Weights of a small GPT-style language model, trained from scratch on English Wikipedia.
Size: 12 layers, width 160, 8 heads of 32, MLP 640 ReLU, vocabulary 4096, 5.8M parameters.
MLP neurons of a small language model. Each row is named by its layer, matrix (up: input weights) and neuron, and shows model dimensions 16-143. Each number is 128 + 32 x the weight over its row's rms, rounded and kept within 0 to 255. Numbers have three digits each.
After each neuron's rows, "fires on" lists the tokens most often at its 100 highest values on Wikipedia text that the model never trained on; "fires after" lists the tokens most often just before its 100 highest values on Wikipedia text that the model never trained on.

L6.up554:127067153097195117171072124101159094086138124145149189117138144134075141159082160131118105109120062114133119147119088161156150158077113044153147132155076110128145073090146199101136145096157135110124095183132154143139099109146132125163105107138173129063160113123174092184116085119203088146154179159123167057126149116149166146134082135120101152124097165134125157165138116138110170095098
fires on: ".", ":", "–"
fires after: "6", "0", "1", "2", " I", " A"

L6.up503:061154120157149154089091047099207146151126124183046124125097074148157154176145075130145104111112165083131119109118106112131116180106129141112179099106118167142121151178148166127120131158142103095148162110091130106117104149103100138150115162105150097095178120170162091153132126149225093137140064111139139056123131092150121121177101165106150071114204146089140088137182148123135163105148
fires on: "0", "1", "L", "l", "5"
fires after: " U", "1", "0", " ", "5", " C"

L6.up190:117154150087111147160137186145123084136089104158116097119128175137139151136113102113099134153097156139143155144070132119102069047151129129166138100100106172139132152100100151164099064114124117150135114099100170151183176158168102128174149131042116113107166117094114177134137118103101158115141134119121146047146085102165115101089119152113115093111106177077165220133174084127107171143154
fires on: " ", ",", "–"
fires after: " |", "1", " was", "3", "6", " sh"

L6.up282:038110077126156173145140148149068090122138111139112180127149119157127123122186132109116158126099165164130064076109094108136114100116089130075109125148158126109106084119096154117121177139176062120137082127120171110133119143154185153142172102155110114089136201200110117151149117115146110104208113184180137079111219147138093148184131088119135131121133115138155118124107149146123193135177
fires on: "2", " |", ";", "0", "1", "3"
fires after: "0", "3", "^{", "AR", "-", " ."

L9.up269:151069123116127116131128084163112100113109093162147161180131103169175065126129165100103117180065172128175133103160127131117101126162122129109103156113135145120137132160030146142129141153074157166093081102117174121149113117088162192061085138105152082074106097083101170072157096101132095130142152162057136153119191092187126119157203160139126104103140133135130116147095149151049071134126
fires on: "1", "0", "l", "ed"
fires after: "0", "–", " ", " U"

L4.up178:112133136124169120152142147126134135141173178098157158161178115110172087099129126155143143104148153131129146120134125140109144066128097184171141085104125129108182164110113152080098107131100110091139086183167102106172077111120085206154141185126208119133113082130027141134153107119113145045109117137143126179122104153124096155117080119099171124154091167165138078125159115114139101055166
fires on: "et", "ast", "on", "ri", "ost"
fires after: " L", " Le", "L", "he", "le", " l"

L9.up364:056133163100165145103128133110109137121115107107128149139194145049133110151147182135110107147083118185133155084142107113165133085136108107180074141173120162105130137092080167149092138131129206151172141174101155066103108109175180141105103104117191178165113140134136106140163157060107059104077172146098105110149094135105133114118151096121170115107079121135133101149119139126057090111188
fires on: "0", "8", "1", "9", "3"
fires after: "9", " ", "–", "0"

L4.up217:101116144127038146072186050105129109160157146099106093134126119146112085126133057110133132175203102136142152132093087109115061136114184129142144141106134149159105138116150144143154121129137046189134177095133166135142086100122123144122095164121153096174146117171143176114166151148167155113137118118094129084111136130141112081104057123115139143113089174082115172122199130144060118103151
fires on: "s", " of", ",", "1", "2", "–"
fires after: "0", " one", "1", "3", "5"

L2.up163:094133158087147126138117183162133167141105122114118199101113084074123135116135097136173129121097103100098146129191089075090163180116083147140196121106150102138171177119140094163157121099111111108111215068184109136136142127203174139103147105100091110183124046112121156137125181158138094051072176133105149091144151094182107143107144205120160068120146122162163081137116168174130084090081
fires on: " |"
fires after: " ", "0", "1", "2", "4", " —"

L9.up468:133115121111155098063092147156152166168083123104176138131125149124134112112112122097123104187129092058143176174116170106142129143091158165105133163166127155108141134107108143084135162189146155082113150194210122143082116122160085101141104158142108138079146130089085166122132110162117173124127157156100030113116117115136157128123105152123084153137077197141098132167178041135167126159166
fires on: "2", "5", "1", "4", "0"
fires after: "9", ",", "0", "7", "2"

L4.up301:147124144119171161149074153105116124124115141164141178142136151120161129134120100152125148171159132175088173091101051090159113137137149129083117138107130104128121193154163117195169100138072145173168073066172143141103088130118128108164117130100095126104138102180115159100098112075186125089165092110110092067137158117136150139126134128065108081104122090154161101070216180095083122147126
fires on: ":", "mb", "-", "ll", "h", "ap"
fires after: " U", "4", "E", " S", "5", " R"

L8.up261:130097136154116114027093165124121180164110117190160135073102131171181187086085075109139133156106127123105179093108171151130079130110166154128150128110111172141092120148117127124119111117106150131068126177161130120066097125104128189076137101118153081154127113114150190105142123147131112146120133102170109050189104155105146044136193148157097121111090121156131113110131069127154093117059
fires on: "1", " ", "2"
fires after: " ", ",", " from", "|"

L8.up494:162162169116145122136140128091067152144139094191111157105133174141138092193144166115129146110121132189180114105116102159147112171120098147093150117121141161164075151120110151120107158086141091155137086104097172127140086118172097214180110138064132164143092131085092117142144124155165157157099144120128161124123130125176076121180099171091164127123152153070084093155079143098106125109148
fires on: "0", "th", "1", "2", "-", "at"
fires after: "0", "1", "5", "9", " B", "8"

L8.up600:139155151141114117144106119190132171089128017155134097154189149162135166105121123143073081139118094105125141040141175129073104133172146183177105152145094105099133095079060168125082180132087174146075140184084145107110139130142131122119154107150115148108097153158146131129150113084112172137102072125092101125094056154127087131157149148076143187158079132161103156133138061120178153108095
fires on: "0", "9", "6", "8", "5", " where"
fires after: "–", "9", ".", "0", ","

L8.up233:090127156111128084127106127127147180107153206152116135086165120064119082125118087129170099195161145175133086156118078176127116145140164108162080139123163094060047078109047138116090109118115157118136146157106117138123144108147124133149155151130184114084121094102109133075165090144140142106125113100151150173105095068160155096174145181141083092121087129081113072130080158158125108132174
fires on: "1", "9", "8", " Sir", " char", "3"
fires after: "9", " ", "0"

L6.up462:179149142117137086094109093125113183112174176176201134124122073124138129063077093156109092139123106103154136166156176150098098137123132154080118158071092064063154161113096108147118059134075137159078122136158162121106127119113122150101113176129109129099100122108068090090156111200131136154087141126157101162136113093143110117095105124114148195108120211164070092146159091115158113112183
fires on: "9", "8", "5", "3", "6", "4"
fires after: "9", "7", "8", "6", "0"

L6.up178:166127179151178081134133133163168145152135161092115156138172109089095137120138095181112087155160092108114081118099105146096137105097147152109072131093162136132126166102077191114160120129150089151057093137090144152069102138107163135123059213141101097125093149152142134133124094113160158180098167167143142131135112187066182166132113106094144099171113147135097109116097091114062102147107
fires on: "7", "8", "2", "6", "1", "0"
fires after: "8", "1", "9", "0", "7", "6"

L9.up164:025106135097155144130155083158150082111121127098143157178209155119095184159085141083141134173081102130087179127156129089139088076121102090125156094116135134109137098062145123110120158141100157103098138138101156178180111172128145078121137157090222138147135223150105134090143115174073128103140145135068125111091147099138123129135137176137129122133089126158132126163098101152103108194149
fires on: "9", ".", "1", ",", " Candidate"
fires after: "1", "0", "2", "3", " |"

L6.up614:094195147139103159126082101119090131097129077109168175171156175130137113106105111133137126150182122130090147123090161096145127145126111166132143163124110118116127153110163118073153111164157165136119073187111046127125137133084155151106157116080100152130050063143191157141118118126114154146108196119176123059164142100142169143149119113126089172167124138144147079157080120131179089123104
fires on: "2", "if", "mer", "w", " that", "er"
fires after: "0", " F", " E", " f"

L8.up617:162132084130172066110161101140100117089137149155135120130097134119153130099112109128157142082107124079127118151053116169136109122168105162110179097160091199100163140141134121113138047183142131152077136149141139158105110150158121173136154167101156113097119055144179151094155130203143131093101114145084130150125120118146142152122121181123088067139113098099150175184129058109174045145174
fires on: "1", "6", " an", "7", "5", "eng"
fires after: "9", "8", "0", " m", "all", " an"

L9.up256:097169163133122120109084154168090109113131076126160153154111101205149163091185165100151174069137161180122194109111147111111142139133145130153116121146043145086057114146137096086158095094089121152140080156173133131103148147168078051088114117133093179180093189159145163156188138144117139091145133118139103063164151193122121056111120151136117149127105126124145131127064090148149143128092
fires on: " ", "2"
fires after: ",", " ", "–"

L8.up421:174100138134127157163108163151123124076084181089121077102108084186117119122106067087137136161171148116103148071116102120113150146124158156148151128131123115095130105152129094180146129096097145118122066113123012197082157100099112068062184178146093171148121134187133141104171129144136102125121176128145117092120107146176098147111211177172109178123102136149125164169130117124053090118100
fires on: "2", "0", " stud", " attended"
fires after: " ", "2"

L9.up98:134100107100164200128193074112136125178179103151139131102139101138135106195164111125118118125059093118123143101113136160125105104111131138139151159093120107120120125173160162113154163176084105163101128086078121154152123132128153137154056115083177189121131127163108133113138126131109185129111174167170066058112078128105083105150105207088114191120144117125127101064137120119087164172026
fires on: "0", "1", "2", "8", "7"
fires after: "1", " ", ".", "2", "5"

L6.up450:135145105115165114121163102047167118156153105140123157087122140130137136170155178095150149140130156082185192125075088091225108177120163111163123086138152136167055092126089123125147138102153133126121111089108165138166119108172133150182052146123118144184124132146107126113038103166177137154138146158104092126086130078139142068144141085095112162109144137141163161094125069121162133104066
fires on: "1", "2", "6", "0", "3", "5"
fires after: "2", "3", "′", "0", "4", "5"

L9.up233:139146097128131141092067142140095122160137164146145160129161121122137151191140135107119116177119122147112087116112132082166154136108116152151196148089078179112102153112178119123088105126113100151084142164189149225151153084067101173118093098075175115146125109145104110098125125155135136112171198169137156080081121101147178124118064149075105147096099122122133155095078078110116172135210
fires on: "1", "4", "3", "8", "5"
fires after: "1", "2", "8", "6", "9", "7"

L6.up545:126110152137105095139118147125131095157132117136184172194129113057084147128119117110173123143134159114145131154112113153143064145136096177100105122047160099114147152101075151080100151151191029159113130117077152119142140117102086165105063089173119123139135094106139150090164071172157187115111060188120075166107156137186140140142084122099086161102151146120124173144156089152104095142083
fires on: "1", "8", "0", "2", "7", "9"
fires after: "2", "7", "3", "1", "5", "8"

L8.up402:097122118085129183129074148129186111118160126109109107123091148076111171171151168111146155147139140108070182223158105108127156233118162077113073120150163132192119162121185155089100178136114087107112096118136181160150157104121152097164127097103113114091130104071128118108105100141138120127061161145139101086184123094155119157165161145155119068156182154100150146127163110159125123123113
fires on: ".", ":", ",", "as", "ab", "2"
fires after: "0", " C", "5", "C"

L2.up7:112068075110098108122098082193083139132152110065152106149146141088102109091136198107182142148080154162069151102154089108083167134133118127156089145156106151088130138157148166111161075115115168114122118136192099123149100118141184097103194155025118138140071139126106129121090148115112132129114153133154135133121043134154142103114156193170103094145202104077138135166193131100095089154114
fires on: "1", " |", "2", "7", "8", "9"
fires after: " ", "–"

L2.up223:082089147074133082152134128125114096096166141142096179123126106086170141131144122131135193165177193105113100173068089138112214140093138078130149091131110123104143126084159156160123134165153132157155141120108127161048093130084152044142161153050125170099129177172161173113086097117147057082116163124089167080155169118139047122116111161106120071114162118129148101127149156134166130091109
fires on: ":", " to"
fires after: "1", "2", "4", "3", "5", "0"

L6.up624:064060139124147110138145155200136154161092106103158132099160106160116134128127150075119130118116125143194117111071178071137169102109169161144131149171118066184151139157139178067140112096130118112083124143126094123143111189127196133116189194089136114121100130126086129107141134141152149159125116121144158047092100099168152090163149128194108138114158066116125099128178113147126197161172
fires on: "1", "0", ")", ",", "8", "9"
fires after: " ", "1", "0", "s"